config.toml
n_layer = 8
d_model = 768
n_head = 6
n_kv_head = 1
head_dim = 128
d_mlp = 3072
vocab_size = 13895
activation = "silu"
norm = "layernorm"
norm_place = "pre"
norm_eps = 1e-05
positions = "learned"
qk_norm = false
attn_scale = 0.0884
bias = "all"
tie_embeddings = true
parallel_block = false
init = "normal"
init_std_qkv = 0.015
init_std_o = 0.00375
init_std_up = 0.015
init_std_down = 0.00375
optimizer = "adamw"
lr = 0.000524
beta1 = 0.9
beta2 = 0.95
weight_decay = 0.37
lr_head = 0.00578
grad_clip = 0.5
warmup_steps = 293
schedule = "wsd"
decay_fraction = 0.886
decay_shape = "sqrt"
final_lr_fraction = 0.05
batch_tokens = 131072
seq_len = 384
doc_mask = true
train_tokens = 904900000
steps = 6904
dataset = "wikipedia_en"
MLP neurons of a small language model. Each row is named by its layer, matrix (up: input weights) and neuron, and shows model dimensions 32-127. Each number is 500 + 40 x the weight over its row's rms, rounded and kept within 0 to 999. Numbers have three digits each.
A block is one neuron, or neurons of one layer that tend to fire together. After each block is what it responds to, as a language model described it from the Wikipedia text at the highest values.

L2.up642:470487493457494481525449519481550473516531445541491488495483511443504500465523495514507488565514473443449479518561501491434500494474481558473564477541503523530484547510428541502483520504481489566490472480495552540526478480497542444508431510552553465446418498493537511482538537454494395535
Description: Names as sentence subjects

L4.up1406:527517524497510507484511503516562526493481577566465481401544471559527540441425430549500481500540512509456511509520540517506429393510487507482512453479488532455442530456542524473462489551458455544457444492480580483440456489532522474531488512464506547499446430472480516464556446480518500542
L4.up1966:536454556490522483546544503473452508478548546542520543491518479546448483458447543545548480447489486520541488512540532425484452481505453445567556559495549511438551535535525449466493457519532412495421504493466559531539434469528540455516533520550520458548527480488496525487597542504519503537
L4.up2740:499432498457447400441455481539562507496522560452483514519583437480478551490501492520437450512507501493519478493541561505558400440514520462474560486510506502515443520456541463484549499478540481549469510525474554503505480464544459428488513522495529374502485423548507494484527431468484503479
L4.up2909:452455559480500432476459502454544501505509532441515550456525455470505522467539496577506445533553527493487475492540554512474440468468543509495516531452520562490485525476492533500507589456521552513422461505465494506508538479510431447437489528489468450596492491509519538466516488508453497504
Description: Pre-verb auxiliaries and infinitive to

L5.up224:508501557474498485493525575478491491456527485413513482496548503487517493485496491536509473491496492532515460482501494510558425479430505417486551490477528532524521554485507525509558548446497503473459504539553517549542573459503413413490511535523467472502452520524513547454528510487507485496
L5.up243:517503454447546446511528560514554522449563528470537510525542447416512528432482482497456503494468512529443445519487506505522538519477493472478464482441546552567502518434504444461548558469466509529453534551508570505515453541448521453548481505482525460543546466504496527439435539527523552473
L5.up425:534480492465438515534485534532505490393510551437494537505581485493496513533511484487522493450507551490460518505483519500501502558477504463522540484418555475498498476462469474568510495509479494416474471573521475565529537485499433465471470540486451556529505511512439601462529500565489487466
L5.up659:471435470507526489442515458444537477464517486457474512469553450481461515491505537533511448471454514472463545423507506488468485425450528469532563492529547462528561563446496525493517533506494584562521508594524457492485517474481486536551425463536477538483480595509505470476474512545497482505
L5.up1060:530509553510485464448482453462569421462555543500549509481554471549471558426423499477480472513518552557482488491475487537575454475473479463480533458494572472473485511464506470534528545460495495473474518472497470514517510408525466409463474536567517469495520475541505496433517515497487473448
L5.up1312:481458513488432477475462520530526559503521460453502533496513502430504461452545613468505504518521533538481560483434518474491428517454455486472504506463479479476485461471478538464522542479543554518499476545609526442556548516457468505503426536451530511537469487535413566456505452542536426440
L5.up1376:442454506505443442502511529477535516526519517458515511445502516461529551499487527509466469474494504601490490505439493506492475458430482483478567489482555484418528565418459508517536586481493546566485485509586484480521536515536465474558411530471512509417509530539440514525564476508547484440
L5.up1503:495504486501451447536465505527492421508486573509490566517485536521528598478428490600585474518511474502440524478537530508471536460439512467487444515549496556518496466460446526589522466543593531403475523454435502544504526506509432448477529505530490527587504517529528502546459454496456474446
L5.up1887:439482508517425459474458515470441522567563489475473553484553470455456544453476524463550516519514508472551502467551484402519496501471520454465572492445534540465546563430436514537503535424526544567462504530492540476551496465455473452515425510456484518491484534519488565523451530480558480431
L5.up1952:459469494509424518451537554502488440479432425502467542574489504423487498466445542488552539454516529497483599429472521462489474547530476544516471487564586547503530508581479541485478566463572442452495448517556491496465471495498409440491541473493494516554475469512567500515531507522535445409
L5.up2108:473483551489430434458546444465497545504512502538497536469531502477530516436443565513570462519497572545474494500489518556538444492493535541535514574509470500460559595546485534491535518479490541541440435468598485481508533466505543434538487587514435479473518523520511504502503507518464455420
L5.up2660:427526493474551462494515452550453486458516574483511493471514494445511476434485545489509470485490435493508476473536518474524504479497485509492468479505504509484472531464521505457537571433478511512468536489499525512577609475471451475445453519549515467494398454549480483475460546527479511489
L5.up2847:516465526488435502488510448488538525525527544466437488466509532526507481450437519481533479479512538504510451574417426436488474412543509520464603494496468530438547546459471462461499504571452542544431519445522574536525525500561416468548475496451505515507530482545492479528468495549482494446
L5.up2875:479492484424497429514511532463564484534519485445459531547472438492529489494463513501533447524537562549450544476477469453436446472494514472493568468536533469479537558467416502509467554515470520544482441452573533473498548482465427473539434538481522579505541509475463550459509510496531493487
L5.up3005:455507524530426499449463588476501456450499490437451507503542522490484459424517554561533507534578431508417435538499540543495467517511446439454508540551481570515418557455509516456508589441493546486500467499489503520480531502489499493451523539525501520576484480539519522495498504546508475525
L5.up3070:504504538501476454425466482513549524484517535490493517487579481490487516419506485488436519482482533531468508465486480586496501475475462485457561484512522541420503494431567514551528503499479486540451583440557572484513559448579429473523437596514471462484480475556503480464532476506485490478
Description: Sentence subject before verb

L5.up197:473455521562462500558475559445520504519485483488512493591486427485542567460460458557551493557520409514525532523421509491508458530538505462514497548546468419398554446511463441429520455525419532485489547520469502508533442512531517512538513505539520495578538478531528471507464500477542520515
L5.up248:493531506452499578542531588546538512521526561497548465518556484464484448463413554516489581492442469533477458576406497510520468493488509531467574438488437559512499458485445456509467552521523520340486518538502422481529550506541431484487505510519517420525527500491500510521553525506520425479
L5.up385:500507450524474453480464515473509495570505483486527497472545548434506455480475519515508493501495517542533520458531497467523533495487539467508542451515533559557587434429487456470514492501519484466511527569469477413578535465506435514473521526504515528463518505520574495495518470484472462485
L5.up586:490467463433518529496518533496462529492505520488438498550476426471464488459525509541543556482592533461499574532547440547424515457536452476591557499545552527556545479460532515480516538468524492421472496544465496519516530500468517471477476517524467536462480474508563574547513527484438510467
L5.up754:483480513507487493539466589564484506438567510531518529499562541523516485486448533461521576489530506454505549524531453488536467439492465481516493527504481507588478488505408541492464422450569530527545509549523430454577468504572541487523473501542545561565496504530447523418532534513475482553
L5.up1062:494530508530519514436439446503474502446521505502547468530545448512477494473564442513443496561455506515501503555437506520547435547536467462494536561474559499509492479488449501489555438517533490560494484506400482554525487564531441558509510434463545480553490468503541589511451501417487529475
L5.up1190:453461499425536527548469494547551519472536488536532438557524522453464518452500584488522476482504445560496504446416535491501495478442447466466613451461479530491505506512479431474562558440518473440480525547447454479535465468520478520479505544503503497513473509502447605565460474462497496521
L5.up1382:482542489544499560444542482514505505455451488507480477519490429511503549386508510495478519467582491537401554522493483436513534399524433452567595445543524510497504496495487516468557535490495439507499586455451500567529442499504500497443517521514453455490508531569520513523450563499520522499
L5.up1465:450472416481503529545520529513541522526527438559470486565526507480449501496532599465477526491513479510545518482495543475551489498528519423513545549454470497493497492440453439450558520470515482451491504533450404567527525514532498404401506516489580569402482498535486548544510500430516513486
L5.up1579:500465523435477400458486520546557483536507541550459401542494486559518558541413502543538498449547482458485465501475531515486546500517516471558499532462515473456601542476457583485477471515493466472532567468500498529409494476511513469522455544527566457507466540514523475489472510445450490528
L5.up1746:492454512465521489559550547577500483498517437618487493507503442549594546493456411529460471487524453445488487548491483476465521518526562472485528515531476437571523552536479457455415462529466514576485425454460515498560420529625559470529521493417507504503465519564545584544523495598468457546
L5.up2158:494535450534523452540566615465527608454535488443524523442493532447540509517479528553511533429488518558490526450522423476494557565451427501483550451455424495450519538488483465484570582522497529494471541519480474460505585491504542506431535564498497471483431532492438502533445554539508481482
L5.up2353:474521468501422448513472488446486475524509474539551516526484537467508526517530505493531554472504485477502495475509492514524482517544466428513591481495487482466522419533473462456524542536412505464516520469430461542490415413516575466472536575444507527486523533608506499510497534506507472425
L5.up2376:426427513517447446457533508506482485460511528532464424518527497517561516459504524418459474458539531503509481458503512469532427467514458466492508488511507505473414463463507529482541484535555518495490511453467551560446456413512542477486537575501478463551554514511477546454517498512452496436
L5.up2446:467502471499482493501490467490443568484535505463517471457541486404437538486488551518485473469470518528495491484520598458558488476525531544544529506461494463442596421454472459457507594546481531510398533466455447541521432483494499477455497510444472479440500523534488541517515522461482495496
L5.up2579:554523472512424500547572487492525461522513475525534406442494495496469503453489491458567468455448518466421461485479520473565452433494494450505474561533554499477551392526524507503488521529467500470467517524420471485489486486441510488466483522551441508495480475555521457542435558451496441504
Description: List separators and paragraph ends

L4.up91:497541519489529490440454483468505583558516489520520507485508431560440504403453552475499475507533539505511465577519470511516517409433477417563510511488512532541487459549472526528457528444444489533455535488577566503418487473515512474460490515471469540547487547511534503484509483490464458384
L4.up1435:465453422472515507476517481471529574566476466558512558442509380445514451412442540403557532538511523497496471496511489510525486407569411505479489547545515565446512531492503439446474511478501440510462547438558578498460511502495462490488574517440417517439428513491506472516542562461506492490
L4.up2181:484470375510491525513544540520450446471535482597487528503513481454535511466518438528564486499475457494535522444547451532467468575533476570451481420508550499473528494497496478481475453519486478464508469549546510512423464428478529509558529468532500474499451439508519430451510532479478485509
L4.up2961:492442484437541508517578529526507490482504498583468539472530500478560518391446516503541508528509503524471485518546535475472489424590465467516441494528504605464500477416594521465471544539522475487449436484541555484458533452522472477482476536482457508472477519508514532515596568506534452493
Description: Predicate participles after be

L2.up1378:467516471478513495522535466577457521448505504507524484488510481436530527517516546508552487444508588519533525482510533501479500483481451490533507473483522532466552550501495546487438552532544484469478412598510504536492549477504539452501458495453524534541446565474502463469497552574501440523
Description: Start of date expressions

L2.up1951:524496510515525469532523470499566572514511522480517490448564438480542556514494516430447508434513542515458517544507541525522511546515555548494450466496476530496550426486482496502537499532437464437537485494560475527490543516489479460525514486458476522531512484512506490484499511510515433512
Description: Plural clause subjects

L4.up348:480535427477483518565530462511473487435467570509546502451559526456473462543566521391512560400487557557533480482507508446443545466521456488539515506443517526504581534502463499508475541519546497467498480480513477566493566482503560513455420522463455541544419556486555467443525541532515465492
L4.up711:511490485473537504561495513501502608460529456409413393514529483458424511555485486506543486440502493474439565552440459474520472516491505492490548472415476454459516516477496489523504524502484514457514539522457472503535417493503553470409547483533512502582522549481472520490485569417519512547
L4.up2437:500489522559478459568495511472415498450490520531501479420534498487482467533494515519437561488465451486494511445469496404385547532546510505535493503473499526496563532454516543502464503482491479519457450504522500485486574490528541516490521519452524526588492514469552502486465535511517477379
L4.up2442:490451476546456519462537525466455549531501551505561436458490496496458492541551431495492505409459437517510498507511508489485557533538469469581585458404517514482520559508534525534447534494529503520522447552475527496470538558603524541483512491453428553518468575478515448506470579526512513442
Description: Date and period expressions

L5.up178:446406456520556525465519453486547484516501539473527472500513469529516531500533530454480540486533472512477533547477506482549475529500527493523546510427524516467512470519577450480611511473545484460509545548483498499506478498479478490442490497521501467595506471540478484471464465521469531453
L5.up271:496466522445483538492501434514437481538508510519499491478526492530537518448568495549552527401571545512479547471489558474554534476516474491552520477522529501510521460506508523412498502493477450491459516560459461558409504491458541439450512505488484550510451523557541486519500479525532567462
L5.up861:425486513473557507500494506514480498468514480476518472525465511535537488494500547485485532567543539541517533470445459513465493513557440409485557539494505502459548521482519495455487528454539540468476532503522498555500501506458430466489498540424529457502466537500460516512517503500504452536
L5.up951:420503545488478497445509518516459513444557504609482472460556533535465544504525494563560496539517543551507493483539488464481455496451500490432508512487485562489445516544524496544462570481489480463468390529542500509488473459540497487467522502550434533479469502489493565513488543505529462477
L5.up1350:451515502486446546488484403546431417540507492551533511537461528504567506490455429528536560486551488519475555487512533464513444447536443525543524511529423510447466496478465439513421469474569527414462469479511513477506534513549493488508565504523422415443485452547475515505558483549478507502
L5.up1413:478542505526484500490491524514519440466432515520426498545588465482530569426524460601511480497532559537434481464520522439460485439472420493552526442544542504493496459477512480555568494502555469463457542465510484510492520468471438472496520504502382455617494542522480516541503470496476515499
L5.up1877:410461511550457519527506583464563466468487594512473500516479432497503570443585586479537437517589497542490532504419521487444503526475509385485569483505478413506526398551443524510472530550524446463450485527515504524493549539538520463398519558486456457553483415534510629510470515442564412485
L5.up1892:449496498534495566549544553474511478451514530471575546455581571484523526487504502483511509507516501565521528461491499473441542582510477455510516483529539485474538552386561495481450420501503501584484514534564486479436430535480507492545481555437519480549530560450407499501490492584498503457
L5.up1974:464516487522452523487447558544598482450504502488501471443487577482501488549586433436531486474502536498531567442527497469477497502547508460541520609495561415496497545574466450492483473485483436470456519549562513408551491456456492457499487498470520464529510528540562438460485482474507454451
L5.up2094:492553451426515460446443498542443447493512445500480527468510427511499526466499498468613503514562455523467524582422476556510516500471519508506587463548502539574487487492475560534506514390469435475492436488487464511505448536475507548500492524460485580574566472390437446453506485465552492562
L5.up2148:523428505449574491444484494486493482566525553475499466510548520526498502472494544520573527510448505536529492490466518445469511579503452433493475426446529539546601555538549480447477547470509457467457539493467490504555485532511537528528493528471432517480448406527496507491507546512479521436
L5.up2295:471477510472566580541499560499505471523516488493511489534522455545540490520502498497624561463533493535544526528510414501448458519461442454537539486491539493494606471540418495532503609550545444440484490523526522514513469438479486488514520532469431575535564585525473513486464461509457484529
L5.up2334:488500426462514544474492522528533430488519535502476557472550509550447559492459509516540488526564455546556544517471495509512453490475466395496604489504470479475550462504475510516489436462581505433486513502517560524496496484509497461532505523486414532506483442600548474470524484477520551458
L5.up2647:462457483438455538489489427533506511563454560539514473532519443479519560473551506540521535483507482534537509525486448478535417531450441495522503465507452535433499483516507512487465583481581505458429504501522463489478484414485503539563439519462415493540513439560499522484549438561463484462
L5.up2787:515483541497498468487471527468530497510506483446484548449514489442510498492525488564527448428467518482458489487508500474466500470542508487535532555530460529491478536530479545423490498584449543435386432497498527511510458426487504498484565520449438485508566527498505543454503463561472522489
L5.up3030:544535514546520554450502584521519470420503544548502465459510437524511496478508512469458499542475460456447499539436484506529486505504487494585460474512508478483582462492556553458492492514423521382539552486480520534506435474525559482416549562522466447559495565580488510499500490504494507535
Description: Subject before verb

L2.up289:486475456515511498546472453556469449508437441527514425480524486567467540442536478529498490523468521471448448465468549438544508500501487502478460510558499450486536438526454574520488517483547467517448487417474474507411522556569513494421539538528470452516521509504501524498500566475514451478
Description: Item-closing punctuation

L2.up2236:432413520472396484488513463413509511468437530512478499489518386469510477396400546498505506540528511541472426558486543503538484448506426472486560478484535507527461529518516494487526505489443439534497520474523510497509555487474444495534550492509501413515403556455509437439507457446464488479
Description: Verb stem tokens

L4.up1115:441580494453533501496496462477503476513556434484487474525492471509482537484486458533574514473639521467550513488550482470477433503485504500544595567484495481465513522522494472580547472460503522477516518533569555533454468508515438476504528500482472526538506560578459443469475485497448488500
L4.up1720:473475532392418573469491481488518533482476494467437449455550464518564467444481557483522505483531547551512545506533561506526453441547537431567590517453501519522428524509530515458480560523510519399459494535477506535471554455531494504407509572480476465534412495588558539533547471527468562492
L4.up2085:480491559487480502512443503469489502426515511483527518459575460411504493477487509540483473509558535551484508534489509476479454523447504391493528504504517550574568561434440496529514475460477546498473489549538558543500521476530521472496445501512489535524449487497437543514501450488497502507
L4.up2379:498502526480484488448488529548582490482536561467484515490551438512507462437455581523410514529518519545537470519462492558530421429452486486492562531513511568485496585498562495518528488496437472514469513494541511488518555475577437443475510535489499455505506515583485489494537404514418491427
Description: Plural clause subjects

L5.up113:520574408465468535501543530533563551474514521594420480450482557578492462528463535502506549526517494447464483499471467503491530454505497582495483443544523468408509486460508517522488466518488417457509594469573613506440430469506482472524529509549527585520537495462576475460550485530490458460
L5.up204:520473436435503540465507451525483509469507528534430470534511483538527457472548536512512506516490539520414525402495545555498436441504521530464439486572482567464533526448471465468507510510515468482467444520475497530454505499507451482523552516458523506512554498491529497490500579548447490543
L5.up268:482502460475447466452539435581564486505518502470426452486492470525456486434473525491511501524516522509433519530536563519550520525539490440489528542491474493535501462502530455489464557518555471493458605498506510506472499518492438463523488512495501543539514485552411546476450514543515448454
L5.up344:548493455477476479461523531548583450436497483528447450483532537572588506501541590401543509545488516515462510483513456489491489432593478493475527514546521515519541541503470492539448526484527557458520513513535532527535535491531497527494536535462503468465575489542427559470473490514451472506
L5.up404:517508478478517524526536561479537472434524541545462600472556523501530452428453530421447527546466564526470474506400487528497479426563471501437517460527537507443557499472529494439484508521520470408477493518524523548450560501546461511518545576483459409414461475513445526513599476544497451524
L5.up452:507471464473514463440557527485497512465494521578451496522570489506469502504525471485504582542492515474485509532473515537599496511517470506537477473543553521541501423562431529514523573502482474482490480522531410524576513483493504534515485512500509531517563463546478480491572526522563524531
L5.up936:454487501545506526468572548538560542446452486507460433436480477529459497474524496567479473453509555425478518548578531451456436438511530492546528535483460562530431472463509416508494534558528482530459464539525588475487546562598483456503405494471536461521541500479521515479478521519573451454
L5.up1033:431496431545427547479548453471541513504487458567485450441524517512471471513580428509545446520468509490451535501482576511458496533570552500449547455504470476486487457544509498547527513469508433466519472514510467462461531485469485494475558497566516531521552469510457486447441539524457431461
L5.up1139:491465515446523530401495523499574542514502478566455429401543509469491494384487564513489513472527463476530482502524485552500498521590453437449572444532492501518531565414496490469473495532509461516512562521448480404493483491479557452461537457513516507515515485483481541533511465501528460554
L5.up1157:476483471487441523392601528458515470469474566487504522473441500469589414448500517466489557469541488561451456446461576497546497506547429528451441455490472526435536492506474440441438570491501469480496503525571465484533551465472479518473559525503435432559515471546508507590554483609491554445
L5.up2208:456484522504541551480627412493499490494481525526538439521438434502476475396527510451493530511569527523512455498480473462510555561529493430603554497531519497496451494466477466490497509465509505528499514504495476493491528449474495490533492524476443487425444472474548557495508439497494500472
L5.up2640:504488471473465528460574478525559514466496509547525440426544475538482477457491480493495533550499535545474549519435517516520523424567485451538482530530524510484478490488556518450443558464532444519491506467510507522411585464500495487503484550419465457481449429520565527463501537533457495441
L5.up2770:483441559491497457469474482523505535437489439489420504473462438471504473490504512521510540513521527523438515490553471552462504484490519510533512543527579491489520492495494514567474578501445519459434492483522481530410521449511550529437500460505512489484509529504464534552465418533514453530
L5.up2899:507413484557467496456541446532576559471509513499534441510509462518444447462501491489588520503476516498462448502449472487562434424567478461534496547507505491418512548434485490473455579460565414500445446530492497558481535509501476498433503529446535509511444428495523492488464531516454500513
L5.up2960:491478512531445508534572457480555426586498447463449429509485466491539481414466457606571474484517460423519546551568579577589499450510567504492552489489469453480441500487512464527492546528535494489478518547473499490495493439497381417536491496539531440569547434544498519501411480588476519508
L5.up2979:460511477487450432515557450537477542447507463497532528474446528501517587533535508511531503510500485499457553560538437551499479549438564463490520470472591475448532530486563509464525492553450509590492468504468482468402511547525447523486480538508559485481549478537519571467539520502532511458
Description: Predicate head before complement

L4.up2136:448514453474537507539525452566500523469524567533527504490548495483526455431473567530467498481507486493509511475545498529488513495556501540466556524543452503501519516544520451459485473506521479477505470573484491465488512536549538427488528483460414521482441513486467524478527482502392497563
L4.up2639:404485489496482548565520499534532498506572424488561468564512542497473514505543508525524502534472534545475508464504476425492474408511492479531525471488491497569537489511493531454516557511533481442508479494478498487504492507551540490423454561435454457487488541511488583488489511540448491468
L4.up2663:405449455466503525519487469505544551450523391522509495538502542468510463486516502490473529524488543532498476496503504512427446495483515474559526476506552476535508480430490506472552542587512470437457481496506503516521503458509575504429438505453496497450561541490481521530517471486477480470
L4.up2779:476527497529511466528519489479574527422512504472435568529576534447549506480527524466485500506547497582567497476420513546525443430511492501565551482458551489486511500418522389462587520488582489462447500482488408552535540498511485475483527513419505471525455535497419596481431486490488505486
Description: Paragraph-end line breaks

L2.up2173:496454449510564545555484469465506494534482472504544509511511516479489429454469541579458447493470535527515613481445548459492520494544542484533473491483535490480533462502474469413469576540542459450512478497499457505501497509490502466507521545417419450537488468499521528480492482512515518523
Description: Article heading and year boundaries

L5.up102:519508503527466549513561496516557512519516488538477512434437440508505444476510514497550492508426481516477544509597457548461453402458485547533515519524546517507517535536409461494454405501526439472499464545457528461485530502468519439466374482519482457484475446510548504503556510445509528546
L5.up266:455504470562514542511542488441511477508477536555549476511511472502509514439507528528454538558504511500451495503424527532482479426456398576556473445497523523520536512447521499455485530478502486414504436484505492492551496537502566510465494517505528410507452562546463472533503524557543482522
L5.up679:490425534497516503486604518492490599474462525491483473452452485529526468546480461447579492467541498541467515455496503522497472455511454511482542471524454577538505521584423452450424568547484484549457403466522497465524500478519521510460512541507539510487504498559539489530511463502542522468
L5.up769:549465494501494499558489535470539471477495421498526453546574508516511524454521539523523494530556577514459505475443494484492528566496495460510539344523463490529494488462448478540443557544547481438477501467467536490589552517557493459476488465529475492506482490473512565538459504509488414456
L5.up1077:475484477544456463545529510439434477491454486499519569439441468452545511449464550468496499437555535517492529491492528438420466497461457504509452420508624571548514488553488511450509489615460513438473513532548590515531508493571461477453461480472515541517446531495503501451523481550534463483
L5.up1211:444498512516472548473513516502445545516459503521473499460579538459516532482520517483501464518466477460444488496515514501372469536498516457519523462517448526514517448468576505513461519473538512506520476488504512473436509535532524534452421549497531430483458507505519497506457569555578448514
L5.up1462:508439485489492535597479445514530549588519580461511414484510487521541517477459560560534503438503520557513464483463551537547508467526507527442497527480486513523477509511592477480529533554537477500533540487513504508476448502553491520603449516429465502526544537551501502531518572482483479512
L5.up1494:515571502494432490472519530424505463528500526513487518482502560510509495506465568544538455478461510512506440466445476491378435455440471490476538487552505521501504543549497484531467584477442507518515478451540531503507521478486503485529466504469543511523514420516498580491486510517483457500
L5.up1504:464519445515508494543551447504414539515502503526556486415405497508551500497531480525529482497471482450581571463551435524430541492529485511564549424563543544506500480486521498508481547487519488502484409513432522469486484435538573493482440465451482517552432484460574380548469515546550462431
L5.up1533:471474525448506490533506607497534524520472495532472427487465485492605487539504519485576551505476454529441541554508491522494478432489457455508492497438511564472531514477429562487523498558521449483508504516510540530537516505540574498434513494471548482539511538472498476479515550457572468520
L5.up1753:484512386537531526513535443491497456495493537458519475528518496524493536400496519576532559468455501431402483567455493510467515480469519508430467459561549548538509405405475544550490568494515536496501492575498473536438524473475456492503433518479493468482497569510437552485499556476599415539
L5.up1849:489476480556436499515465527536507537494503492627519468454503539479468482489535534499495449540495520552496503569425514507496419580526501505549518467557548507489578464483524450504419446569495505471519485451512480478557542420471535503488513466471443449502500530546508468514540520456480482455
L5.up2050:517557494523424545561522479528527528528504493450509508494574485519481553479582537591550508512527531559477558459518539537504481478497544523493556456482480448473464492460481445511513505519472423542503462485491530436457530513465547469498472532491557503517510533539501400516574457526518489588
L5.up2568:469494477495459520539535547556454565441490424500492446473485524425470458534531468559537459438458446527482477545564550509427509531550503432540487513495520526537496479470455477507511553459461462533469450463501465524505500498510447489455445477540545492478485505527563504479481567503514499497
L5.up2581:496486553539486551471551491493529547536500584526514426472479431558475428478464496559539503488495468476478476560444535516457544445508495511524503475447460519545492484519456477459459553543529416520450487506525469490502468476543579517516447510484483492502450529517539533494519495481525524525
L5.up2880:498501487468540504505562504471464469509524487497512418458531455473487465512546488508612544458499469537436500522394531485475518565469492520499530450464507484538489512465491488540526551520463504452507484476494543530636472452528545524454462490537543532562462505485527458520421524516491528463
Description: Year-number opening pieces